config = dict(
    num_attention_heads=8,
    num_key_value_heads=8,
    norm_eps=1e-05,
    init_std_qkv=0.0778,
    optimizer='ademamix',
    learning_rate=0.000451,
    warmup_steps=431,
    final_lr_fraction=0.03,
    batch_tokens=32768,
)
MLP neurons of a small language model. Each row is named by its layer, matrix (up: input weights) and neuron, and shows model dimensions 0-95. Each number is 128 + 24 x the weight over its row's rms, rounded and kept within 0 to 255. Numbers have three digits each.
Before each neuron's rows, "fires on" lists the tokens most often at its 100 highest values on Wikipedia text that the model never trained on.

fires on: "G", " v", "L", "P", "K", " eng"
L2.up695:123143145100132136102130134089152193169150165131147159083131151106158100121133151126084119145139164124151156091115125133169122161180134112125097114137153124154143099115143120115109171116124132150131130147105142161133153150136126154113147117134112140108133140117076135080127102175114138109

fires on: " all", " per", " pro", " Cal", " Th"
L2.up671:125166129172147133129129130118131116141105116166088129142172099095130157104092151133140170104102178146138092132079137164096106140163142124116105137141113137142109068110131191166142148149158142132140108197127100108106185141160122135112120162133089123136142095174156108081101148123119114156

fires on: " out", " Out", "!", "les", "5.", " —"
L2.up499:116097122104143124132139119099137109130169133138144086091115131163084148137172138101138187120122173118135163074138081097122129148098138123134124082134121111119145083149132118138106150150126166132122092160108101116135133140115146131127126122097158125111101115114105117168121118093143143134

fires on: "',", "i,", "en,", "o,", " 3,"
L2.up527:135130137117142186115152131084133120137119095119128174100112171181148184129155131127160171134146109122146121085153137133123128158115113141090118117171123145129133118127145130141139121129138169082146081124141172118153104145104142148153127106139120130094132154108095145119117120093129125127

fires on: " t", " San", " (20", " dev", " Best", " brother"
L2.up322:126121121133083133103115125116139103101139133141141144141141130087105154124130108168076123094124151118131129086094089106132154116083168142133107143153131114113139100146125089113090107141112114098114146127124115118152116092101097135102152084152144161101163143080132142125167111103122095123

fires on: "-", " fac", "–202", " examp", " hig", " place"
L2.up491:132136168106118094092119143134145156119126152147151108129114170116164099126148104165128142152134121127114124131112118159153108067108136154115149099117152122103114102104148127125134138133080136110143116164110120132122126117126130132158152098106116168113150138094150093111192125123144142089

fires on: " family", " only", " they", "ings", " They", "ever"
L2.up677:106111119172133118134107118102153123110149073147134097151125154125087113112128125171151174087116135154121141064135102117148100143158129160128148137155110139132127111098090109139107126105147096126122112130158132139130101136072084137135124106093118111103171163135091117139116129133157144121

fires on: " under", " real", " well", " character"
L2.up260:108155113145165144136085125103106090092136122114132113102112107118115109136129130162097139130128119158153113126107106143153129125132148128133147135125152134132130124132133142121074143153122123113098137147120134139064108122097157122134151099148139122110138123111155095129139155131131124113

fires on: "L", " Z", "H", " est", "Y", " inj"
L2.up710:101127111114081155073108136142166146126145128114149128112172123137162116120115117100088162150134150107152127080183113151107142135147138116097098131095108150104144116093151172158163114152128141132131165123148107134163148125114136157089136145152154128118115127162096144162130135132116109117

fires on: " 202", " in)", "00", "1)", "3)"
L2.up296:131113129128110105150155131097127146145132128142139129109101160110108131141122142136148110101140121145124127102095122093106155099157082134116114119136113114164165132050135162140152141129110112130125130120112150115147130145138119106195150118112152162118122110130116111134119144122106109114

fires on: "ay", " \"", "and", " head", " north"
L2.up385:102133120162142117136139103083103115143098109132122152120140130120179099141099128120173155122119134167096101107157123138158090154159113105132100113121126116148166097100139114136135133120112108158118162146155157129110173175130125102151149116113112100117088160132124095173134116114146127116

fires on: " Br", " th", " career==", " 18", " 189", " ac"
L2.up42:098124153159117128152143084115096107084137102190159138097171117109093143125110131136133121105150104101145113153108141169100087157133097166138125145174152115126122158102122148197146090146142136127145136141115134115153164106123102089138181115122172110111167121110109130099142120137108142151

fires on: "l", " further", "af", "clud", "dom", "em"
L2.up694:141168112125134133129139127141135124139148144135117125138142161087104084092139127175163116088121128077097148123097151160112132143162153107108124069179098164129143077120130181136139143153121120067127149151163147165139135165158110101171115118138099126165115131099090122144131101130115125168

fires on: "6", "5", "3", "0", "4"
L2.up758:119127128160153106118083083059163149124096126146112095120175126124152138160087131136118162125127106119178168142140124131135112108122118106104140100126135118181093154138120143115085085074131158151112149142139130143152197144136105128173162129157130095101120127133185138146137098149110125119

fires on: " On", "ort", "ist", "oy", " on"
L2.up304:098117116111135111109125109114140127170079081092135137087148131126071119099099130134141176130133116149165135136129132109088128168124131081158146092098141106161085147127186160141130143122135159156122148167135149155121139113117122160106161153154145138141085081106107138140136119090125088124

fires on: " dec", " st", " administ", " med", " r", " draw"
L2.up764:114115104148145145116119111138122128136121118118136153145125115116113145096078127125131101154100144125124132112102107112098175109158175115178123126120143173137137121144173132192171086149124147118143147147110117173112138104143099130131183167122157119149103163097099185147119117144127093125

fires on: " early", "all", "ate", "eral", "ural", " included"
L2.up21:140100151138155116125138095089161113091119143129148102128155131107123155133169139150114162110089072178091103156134132134086137115103104143119154168092095114129126186146087150122151127134125140091130104090136165122177128161132130140155149106132126112095131121123134114131122069121142131107

fires on: " opp", " prop", " close", " contract", " direct", " capt"
L2.up740:121126146108136132140126149159140168134141105151124087156158150148119117124123112113180151153114122168127157112092070150114145179128132179123126126143113138163130173118125116103139090073121154110157128115106092104122171156072103136109104097095148146094147124127128110144146102153161128156

fires on: "F", "N", "D", "R"
L2.up54:081121125092107112146130161107148140121109136146143092132159139136089148120082111164105157087085133128134164137116111106126141128150077107130113127153158162127116130150156144134119120142103101125075140124127121124112152157086134121102072151101155140057126124155135199107141084149130141095

fires on: "After", " After", " young", " week", " just", " month"
L2.up444:113142120126144141107120175119154134100128124133118133117129142117102087106146116156177148148136173172122136111108108156081141159162114153116120140149133131127116108119167148171154157088141112146133115178104150170113099133153109116109102133135138069121139123122108127095116167152143133176

fires on: "ost", "–19", " album", "agu", " his"
L2.up251:137128101066087111147161153147140122145139132118106103128144163146149185137104145154130138122134125136156140130106131131104073132157112120126124143119171116158185131147149124134104135152143145093087107132130117129143137100170100151128120121146080079090137131081098177154195105113118171118

fires on: " Album", "atform", "igital", "oup", " Comp", "angu"
L2.up730:121138105109116111128137122105140123171096142116147095139127143149134108143136177156113107139111097121141089133098107140136180142135060178167133135117085129127165103091159124171151104093096102100100148123129086145116100185106109135132122154082110181136125125118062117150098110157113136150

fires on: " York", "===", " colle", "ate", "ull", " ch"
L2.up696:156140102119125143082098129124132129109132160130128106126145140132131119113102138114113111138152151098138178105133144149086117131111129137165126098131144148147140168122101146192145088115115164119186093142121168166087172146127143113119151109124142105154076135099155160145150116115106116114

fires on: " =", " is", "',", "mb", " com", "==C"
L2.up461:142121137137165157145126105158175113166192155139126134121109132130121140129111088127122140115152129103116143112106124118111134137136122169107162139145117126157124131139113112161150103154149105129181117141120141130134133160114143155142070150094105122116103091155081177139110118156146116111

fires on: "son", "9", "on", "as", "one", "8"
L2.up39:175132110141157137161100129152121112095138089130102184091175154134119142104132114148132153140152157115158135126158110093104102121122146159116182172141142105141130124119120100142096156179112135144115129167118149140124143129138114132092074117130116126124119139088130158129121138136130122125

fires on: " return", " read", " last", " ent", " beg", " first"
L2.up88:091139112124134161125124131076163134132131140103126133158123132079146100159135154163150185106142153128145119109089023152126116114133116115152155134146125128135164121139121150164088162151105138120095126137123119103118124096127147110096130125119128125106109133125082094135113066105118145129

fires on: " Mc", "====", " D.", "===", " C."
L2.up16:104110129150112113084085124184105109128137137162106122107127101109116138162173130142148121153146146106174113102126099147111118121093122149176166118164060111114123084107153115134135164131135157132133114175123153137182141136146130139113158108092116153144107072135116126162133084128147115144

fires on: "s,", " though", "5,", " However,", ",", " although"
L2.up74:140134092133144119111115139125112167109143140130127143102152111135143178125135126140147145120116125078141110160049122113141126127124104116126130117138122127106139138118107120147135119161137150107114120146144151215131138107117120132184146118111123132115095106094145098154089155121120149126

fires on: " Ab", "of", " Yes", "aff", "orm", "add"
L2.up286:130141126156191119113128147113122167115178112133115135090106108172128165073173123142111114141137119155104125121128141113130110131133124149099153143143138087159172121107127148161145149127149113158114104107152119101130105129112105118144163093120121122156098153086104140105085100125139146097

fires on: " were", "igital", "0", "2", "1", "5"
L2.up484:143171132114117120138111080130135129132099070147096103149172174105130119108124148123120140109109126149110097111138115187124094123125094154117123110156067110125103158123128128151109122124136145071120136156123146119128155133106113158143145108171087164071140143125149096136142145125163163136

fires on: " sup", " served", " Sup", " ext", " acqu", " working"
L2.up228:155111125122102153110115104089130124135106140159140128085165142141129135117147127146178104101155130152177140132108113160131092136145113148113132141120086101100124142119111073120058159131134151165150123148113136108117137104134167111142096122135155125128160102123088138158149089115114171141

fires on: " acc", " Mon", " Sal", " Con", " con", " Dec"
L2.up77:115112100133149154123137153155115163144104137142131168067143104139106112182093069154175138106127158140163139122166114129126129139102131123140138164111169115126169128108131158107145166095082146096151096164093141141134125130117143098109113124099101166116132139138141108126133127142103122091

fires on: "one", " One", "ge", "ne", " one", " every"
L2.up314:112141114142140092094070098126139101088137111118164199114107117142122146126140114144174137134155113131120112132121118094123123177137127099119107096105093172113153139090121111151139113117134141127105130094128128126158078167128145090162133101115151106146132084125130137124106116158149122138

fires on: " rest", " ===", " S", " de", " St.", " arr"
L2.up135:122121135117120150130131126096135129157133095138186124134110129120173121136092126123126141153124123148134153117144123123084149108189076111136099127115109093137157094167127167123081150108119121123132098131097121184156138114117152136063100133125160124070097139119151151141116163125150137136

fires on: " f", " per", " p", " rep", " bl"
L2.up146:125172085102152121094101091146136143134184128159098108101143152162103140106076091146124094110065130102130124089075088139110130144138140172085142108130115116098141134142138122133135118114155103066109091113131137107116133094127148136118101110078111135096117096111117148115133120141118099120

fires on: " opp", " ex", " comm", " c", " exp", " comp"
L2.up309:138117104099138131095091118053131060174135153143116125118143136092101178102124125170126125112139134137134107087109116141118133138124130126170115145149138111114154099133144169136110120084157118132112162134129149096149132100149108136099172129116157117089141103128124131145166091125100131119

fires on: " prov", " (S", " Com", " \"A", " was"
L2.up154:140104127093168129137129105113095148124173114117138122132145106157075134136114151106139088143132110158117132159105139153129120156132144083133142160146124138149171113148145132145113165120141113162106113167076134141123143120145156110126154134122130146111152114081129118150129162114117158193

fires on: "===", "====", " per", "aly", " hon"
L2.up475:117106116087134133139112106132108141091093142146130153149149105094076073146133107137106152119152135096158111095121121129143124161150136163158145142141117122116111117168145113106136127147153196094104129148126106168121154157142113113131138160123128161140119103071148078123144119114161101128

fires on: "e.", " state", " w", " out", ":", " commun"
L2.up636:112103125108131127096162111122131173140164126134134123161148108133093108135143127132151185133112161137138145143136109154122108126120110105101098102150107114080084151156122114212127113104140113138097132117133156158171093112115119129078146166120155129126150145151103119164138096126137157087

fires on: "ed,", " el", " do", " about", " by", ","
L2.up479:120124122169109128143134144127124109151180125167133144153139131140171116141134173128091158101074123138108149128099136126159142127115121103117094092202124108104135163112153137140143077134149122123106085090132120111144156145134149131127174140119131141124099151125115126097109153123098106077

fires on: " (", "pr", "s,", " 18", ",", " (s"
L2.up316:175090140102090159123118116111113111107174146153143106146153100150111158112114135157178172120104102101109118124107116115088118158127156085100179082137149115127136145123136093121142096144100136155144102150139144172106178143123126143126066117152141151115098104133117122124107122134089144119

fires on: " cont", " ag", " att", " prot", " eff"
L2.up73:079164140151098167099117084134170145159165166110095173147150123168091119103106108134145130140138133127156105132135108102154148133148152110140107114101176163132165129114132146133100139139119118178121099135129126165148132139148116141142133141118147120071091150122155118151099120143058119124

fires on: " ex", " inter", " \"", " Inter", " lo", " re"
L2.up230:116136126116149143131086178137154161158121161158098152136099122106113101114083100118141109131127111161132089135143097147122165117113090146134119112108129147153129156119140131170138097134147135166130106123136125146092146121180125117134196123098119099147069096106108111143136131155105145127

fires on: " part", " Att", " still", " cont"
L2.up253:091159138105145136120129156110133080178113134101132122066089127110121108131168140134114091131131149081163124099113150119134168135145118120153112147112150144146135092147154166095130161116153151090117151121122121140116132125124127090127140120139111168125168093148142102137155065110137169150

fires on: " 2023", " 1993", "6", " 2006", "\"", " 2022"
L2.up178:111138090114172133137105123100124093134150113144136144135173119152151148121111155091148186117080093153125112139124131144148118154093122149139134101141150176151193100141119105086139080094153140155139155147132155141092162139130175127166124126139116098086129088148104147147155133159099133144

fires on: " E", " there", " Wh"
L2.up238:136097103129155136101100115081120164101093125127157157089093153182152117169138139111131123114068129173129175122166147121154114113146127117112119124130138165135143120117123136152133088134141113130134143124121113133157133149170140110095140119137137129126102120127137170169131167160115142160

fires on: "ins", "ops", "ets", "ests", " 2006", " 1993"
L2.up67:133128115150105146126089163143140115107141099099104118139128136094132135133141084113134173159102086121184154148142132102145122124110135142102142088135127137152121080141114117099151099107133104129121118139175165116107102122144109078146129079162115131153173107155108132129135169139159147122

fires on: " No.", " (201", " 198", " 195", "1", " (196"
L2.up96:099144112133138151154162127122122090125090094095147149138158167125104089122131128154098156123121159149169117117115121125154129154131081154153137111090105137124125123144126131134147145103135120136129119127107130117132189120104106080149126115083142160133166087155141099093152110097154121131

fires on: " Gr", " Tr", " cr", " Em", "imin"
L2.up547:131138146110139099111090132123140057100122116150140131078097113172103116146134182143136154162105098106114123148123120145124127126189123116142123111165140156161134127081141157142095125109131141119129149165123141161187129150094130149155136110085149106117120116120114144108169165116108145151

fires on: " b", " ind", " Album", " ear", " well", " over"
L2.up748:149129105102139141124143123115145105112118152120144145118144105141098111147135138172125117126161189078125156121105140142124102143101108180156096128120114151137139068086129100186121120127119150141081098164128137136116136147178128122117113108134135115061116145127111151132100109119122079121

fires on: " disc", " \"", " list", " refer", " what"
L2.up313:139155110144145106134165100096131131108122120167178145113164139088159112131094109187127129154144133099130138130091134103117130143140132182133147172149202102152127143111129083114104104116167141104148143128154139163138156118152100156122151107147128123131137131143115131120128137178088120117

fires on: "ely", "'t", "ly", "avy", "ute"
L2.up489:092141131107123118147148143099162122107105167168157134167099110078120125149133145119118126103095074138069151094140144153171108132107068126090148115118124134110115134133127097155120140134139079110101107111124151186122114110090115140152117166170153138131127147108167149117113151132156153106

fires on: "ty", " became", " Is", "ons", "ely", " Brit"
L2.up406:107136149121109135160045131121083124184101106118130097197146138132127102119139109085151157120136096150093150104088146105124100114108155098151129080100113118150129094133132140106135112170160165110116070136109121138178113119099116114143134135155124121133172105120132117115165132105137123125

fires on: " ex", " Her", " known"
L2.up529:087104129164105139117141081080133122119112134158138133111100114096094136210133117141164128115114085121186108106192170084109141136169162115120086112125129104139099132125134137144112121100160128101132149110159141129146152096129142163139182137128151084164102103133125141132134129116119112108

fires on: "N", "P", " \"D", "D", " (D"
L2.up370:116159104087117116142170132099162174102115123161117138122157084147129140105114101128151112099111146133111137207117104098176105136139141090141123155114075103137150123150152128121140148120095182104117127113136131149119171107135106110130131107156123121081102103103138169123138081135132123121

fires on: " over", " late", " married", " French", "In"
L2.up192:118140092114103145133108122093168136133138163131130114133160142139115116125168107127144155107097101127116129160082095132123139130101173104145121127098122138124160130143128166151107114086107134124120080129131145122097183157060122079087115133119129108078162134110119125130156160139117122102

fires on: " ind", "',", "F", " inf", "\"", " des"
L2.up666:088128092124156127114132178121126163143107161113100110099139137155146135095103108118129130161131155128110157141160111101102135159113136131109125099177053131146099133096153112121151166102118121106124122110092139174101137110112146115141125110103137085092093097112152135131143125124119119145

fires on: " b", " '", " hand", " e"
L2.up576:104118108104127144159110081122120145132124151117125151123132151120141119103163124138141155124144143133114152116098168116114130144139131114104100117199140118081145110140127119157084151109166113113149094107102161160138129123106100118170143142136134123127093131147173139138103114101112154159

fires on: " not", " Sw", "==", " never", " career==", " Cro"
L2.up199:090128084148140112116136106066125143129151088151134115181128152116113096149128116173147115113126149108092134137141092103103087111141114091125103151140129154133134138122157118147130132134125131080142078134115122127142138113191122125119102126128148103123097151098179135098130138140117137112

fires on: " while", "a,", "e,", "uk", "ile", "if"
L2.up353:102123158123128110122132116107107141143163140092125148133168140144103123140107108166129106168127129109130098122098154170155157112128115099159167120142147069146139119168135147148128134100169128125153109134119120151140122115134116142119126087151103177143124171161125151133091150131086131173

fires on: ".", "',", " r"
L2.up425:096133141148121151130154112118124120163086085142180131129126095107078164164131118136136132119102088114101103185132109170121123121130133119129137160139114115134135098141118143152142107095125122147098093114100124123104170128121147129131139116119129149105135113137122132155147146109140112116

fires on: " Gr", "ru", " po", "par", " Sar", "ou"
L2.up656:077119130157131109153114119128126124136145102142142133120114125169106113130130113108169143103094126123136087173160109145141114153121116128077089100121110126106101141109096139111162110140155119110113137153125145152124139131123073161124146140142138100125172123136137132132152132089130113103

fires on: " Stud", " Mod", " med", " sit", " Bus", " Cong"
L2.up283:100177105105118119120148117173127142188086146111117121117154159138118099120095114128130152138127132125136111139164137157130141159135118163090154144183133130103111124088130123176183126161098150139116105095164144142113141095131123109127117153085117119122149087103132090080154108166138133131

fires on: " Mar", "oun", " Comm", " respons", " friend", " trad"
L2.up473:145110128140110159098134153153145132181095119093122159108128129153152112165119095107115154165180137163102126108175130151110113172124109117145118127128125107150146126067123123153097102121138083114123146161129105135111158126145124100093095112121135108138120122115169171136123119101083113148

fires on: " expl", " against", " that", "|", " |"
L2.up262:136146149109139119129149144105111147097140137158128110157169174175142109129176096149136132121125155125106131136159116109119183146081109110116143136139152126156124133105111115139142121104124182130112125174172115130116126152168098178117093147150138110165106058098117142163138134133127115127

fires on: " f", " chart", " 192", " 193", " six", " a"
L2.up487:114108114099135122115126122125142085126111168166119149159097137091128177123152137166146131142113151129128159121125121133078121159140103152143112120145122162176146130124128131183161133143113120087102167123110105134127158140108111134102119126099096176143081131158101134163158140099120163117

fires on: " em", " any", " some", " Mc", " ent"
L2.up403:104112080127136136135071110103144164120160095137103115099183124128164130093108165121185156145127121089140141107132109095106146112082128145110131120121109128132099099103146129135107138158174115132136118154126170107100112145104144088096124132141162139131109096117167104131115129099071121096

fires on: " manag", " scor", " attended", " beg", " his", "ov"
L2.up352:101132145166100144153122092107156131119114176116162129097088134105100156100096131139154135153137126091142120089098087117116114139100135154125147124115129112165150126130151121169158152125120174140114101097169099133129165144144114114096158103093153096105131135096084141112131068170198109145

fires on: " Year", " Candidate", " ab", " month", " Date", " week"
L2.up592:168105076118088137166126117114124142124115145139115153137126106146149119134132103161114146173156165138142164090170144106135144141114127140085138129117141151152119144190148100146134133108147133157130122148122142119175147143106114091126107121067163143098146100079133159116156103106113096125

fires on: " r", " pl", " Dr", " gradu", " R", " sele"
L2.up91:120139100183141190117104125134094143168132106142169145124124127112140118142129129116099139161114152107131088113099122178115146132159086154186117103138154134105106115087148128137141119135086158171066143116055147167145103152108152141148158136109138146113155141141122170131143086123136140129

fires on: " of", "-", " 4", " occ", " Dec"
L2.up396:124176122112177117106089132150142137099117103119126119136115117132076116088132108151113137113108162112106116166099153129126110114149116138135113151153144128170145099099119145107150159140119139104093105111128084141115127131155123130160152155104164146124160140086107154161100113133167126120

fires on: "===", " adv", " par", "att"
L2.up550:171133158148126128063138101145140125142117117111099121078146168155171162083131149149098128121141077132121144109141155109174095139182126120160127105128133138159167102109100075133132109107146143072141086143124157153160130101136164094146096117111122109139131129148160107168187096119138118137

fires on: " San", " compan", " app", " w", " curr"
L2.up520:127133094157139164133140156143118141094149140123180100097174129167130113133089131134152145164134130121118172126123143141172151155123116097084140116146095118132147156154175153188087146170113162153140102120105135156115150128117112118115110103126140140081088123151125090157157156150114088127

fires on: " out", " am", "==C", "ex"
L2.up9:143105122156121101139123126145138162142118143131122159125137133115131100110115168154149167115116150133129161121105136112109160139123125113151151123195138119121129146148147109150095129077122135145132091118095131157101144147149162112123146145114107130084136136140141138145154117144091034126

fires on: " by", " that", " under", " with", " to", "NG"
L2.up78:139155135126132099112129146114194135110110136132159123157127154141186113155142139127146134184113155147132135104165146105118139150157106165142175130150124096168130122143121129130123145174115171143112164154124132088119150155129129164086165101091112106169143119095138185132123139161115138122

fires on: " det", " In", " att", " requ", " expl", " cont"
L2.up397:060122122104141139137069088163153102189132140103139141132145141151076114135150120137130095186132112082161128115101116137133152108088127127067109136134133155114156117142130144144125130133146149121126163127135108179139143124095099117117127125148146085135116132071085131145135089128117121102

fires on: "\"", " 2006", " 1995", " 1997", " 2003"
L2.up349:170123096059089139129115099116095126140107166101109133081153110114134181132130101130110118125097120117128163102151155122142069139119107130142173123107160165139116130128138158144118125113126103154096102147170158132134119094132131102116075073178149164103087153109101120129167124155144173091

fires on: "ort", "omb", " Mill", "illion", " Opp"
L2.up123:162145143158137120116216093096144169103169145148097130124114146099139109165083104129129113139119090131164147145126126072118159150134145174163145126117108146142121098143124151157098131157115178136093099157097132103076139117155101138085156121124185124106121129118104126130124090128103145143

fires on: " sc", " Sc", " pre", " character", " Alex", ".."
L2.up467:115104099126105136137184123120062123146136136139159130140138147154142123138123136145126126172135108129141109095133116161108126131143136108154149145126113112132173164099108090140116155153148116084128118102129136087145149099130188134105102140169124151116112162096106093142126103139113153122

fires on: " inter", " appro", " Techn", " Inter", " offic", " techn"
L2.up508:076124112149141167133116129123092162140096096117143108130158103098127072101098146098128110132109136141111139090162105144132125086120147135190155114084110080138121104107105128142116112112140161104148075134113145140130169124153123110106103123070104107102100080133135136152122147130120164119

fires on: " at", " with", "ative", "ic", "ts", "ern"
L2.up98:146146180095132143129123110110121110167136117111162127115159135128089103137138128142142141158125133170120144099056125108106082132124146126125118136125110097084172135110160159134125149154149086106095119119091183160102125116103143151155164143132131128107129099150118133153079136124151145142

fires on: "\n", " pre", " eff"
L2.up697:138128094137133142138124129086145143146133160113136143119147107169128141131125127150127118154128144102131121134128152139109116148179163083137157151124116174114155134125113091128092159137100103106165106137090170091087177113106103138115154084131157139117124130146139155183128143132118157109

fires on: ".\"", " 2007", "ST)", "\"", " 2003", " 2024"
L2.up218:110143115126145130110126104146086132150121166108098120123182118059136158099132081184136150127117107167133135165137143102094116102135118171083119069156131148121139144132153146075158114168139114172091143149115177136087116132149095122144118111174102107125096120139137155164127187112114147100

fires on: " 194", " \"The", " (199", " Swed", " 191", " 193"
L2.up732:092145129120117092089133111153161067079102142137120114114113104130082070118130154137158173143127140139148142112151107114093123091130118173157146145082129120152152067123130147203133126132108159154132137103145136140129148144098108144101128165138123157124111107078088109152154139125106122154

fires on: " at", " FI", " US", " indust", " During", "At"
L2.up159:122124145086126163129112125145111119119087118131069113150123102182141110141120164081126125165140145126089129138116105114098123105123136099115134131116093129159137113086136150178105233171129137139169111120126115147110143121102100094161136148143143099112146183145086143139129140153112130142

fires on: " at", " 18", " th", "0", "8", "7"
L2.up215:114144136127130120128158090130109130117108132136135172135147150107151137152099120141119102135141101145154107123101087196088118143076121081084122091138158121164105121156143149144094088144136154117119103159150157138146141110115112117091173117145153065121140118111153172154137176152089111149

fires on: "===", " 2", " 3", " several", " There"
L2.up419:121144133131104146081167127136154141116110162129136111139165147092115131131144135141133145127091148136147141130113132158129108124147149127094084127152125135159068111115143082136126102168142169128104138140121171125145188109126110115129148089134145109075173148095125129119153122137173135106

fires on: " due", " cont", " ag", " Att", " Fin", " 202"
L2.up191:131111143143120172174111147108119102154144121121142132126133141077089073144109129167161060164138157140149121148151143134082136186115113101154153183144111140124153081128128138157182139113119113142137094137110144143118151131119165113114142126131088111165129107114107105167163092100159103128

fires on: " 194", "omm", " 193", " g", "ver"
L2.up765:141120101135120144114158149131127108149140105134118135083193170130092096127145151151130170120129105126116115141135146115131140152142122172123116133117140104137146101172089154117131136093125139138115140112112136124151132130144112178085120127125119128146161093139112084163134126114111120091

fires on: "ant", " gu", " Bro", " support", " ex"
L2.up157:101122114151102122118102108098097133104143126133121122084136131115115144122158139142159099170154050162109129100131145140104147127166202093131172101138115078124174053121127145128085135123154144117146103141158146151120161101120148101109132089153112155155120144134153127131129102146142136143

fires on: " l", " \"M", " sk", " \"L"
L2.up216:160114130125128124154134112087123110133129100122143103124112142138130103088131129146119117215118110117181133083114065130136174191118150127157140131136150093112126115129127155177124160103136144157120112137118170082132152116149114064138135112131134141125113141108113142090096123134134095127

fires on: "ack", "are", " He", "alf", "f", "K"
L2.up72:146119140148146113121143123079131142113132125150150128079147128148099159137080137115110107106121103134178120111134158135145127159139076133102113144136141079122069105118123080128176133092139144122145130152101135133124104160112138151162151140136152089153150121138099124124128124142141133093

fires on: "D", " s", "A", "ction", " 2005", "ver"
L2.up68:140144093101134130115143145122144128104151079112155139139115130091101122109136109157133117143103085099148143113136151092089083144137089147096159108147129116091180143124112157094129121138095153192129128136120177155124106130118128171102167123133113124092116126157094091173135136152131103124

fires on: " a", "1.", " dec", "7.", "8.", " every"
L2.up549:131132116087146149093093095144128110104171128174174138159155116093139118122125134172142142142124079093164126143077140105172160148126099149150157076152096120137151128143150100160082108129102128141119129170113087139115128147129113142088107152111130142127093099125154098148144161091125122145

fires on: " =", " sc", " debut", " eng", " go", " arr"
L2.up336:149119163136176130104097103153147126156093095187093168126119157107111125095118107119090130135139129196134121132103122182150089137181139126100147126148116111147155105086157129144109113146126118121110133149132104123147114156101125113105094122100109106152129144128133138100169115153128143109

fires on: "ology", "ulation", "line", "ability", "ategory", "ial"
L2.up712:149154095098135177082138042123130084122093112092126115169104114109144122150149165155131133145112125112123120130109121141095128128136135150125135092135129080176153139139158158152149149172124162107120140085117107145145141080100101100164121156122163110126062118126089145146160100153111098089

fires on: " gen", " opp", " Gen", " ra", " County,", " pro"
L2.up533:164139182152120162161122108119128105132158091133155125117112136118077148132150132117145136140138156137089141170096081140148151149162124139108118118122068130106117127107144156146141116092149107127163128099147163102124169144142101132096129123126144132150092122104169109134116083092134106111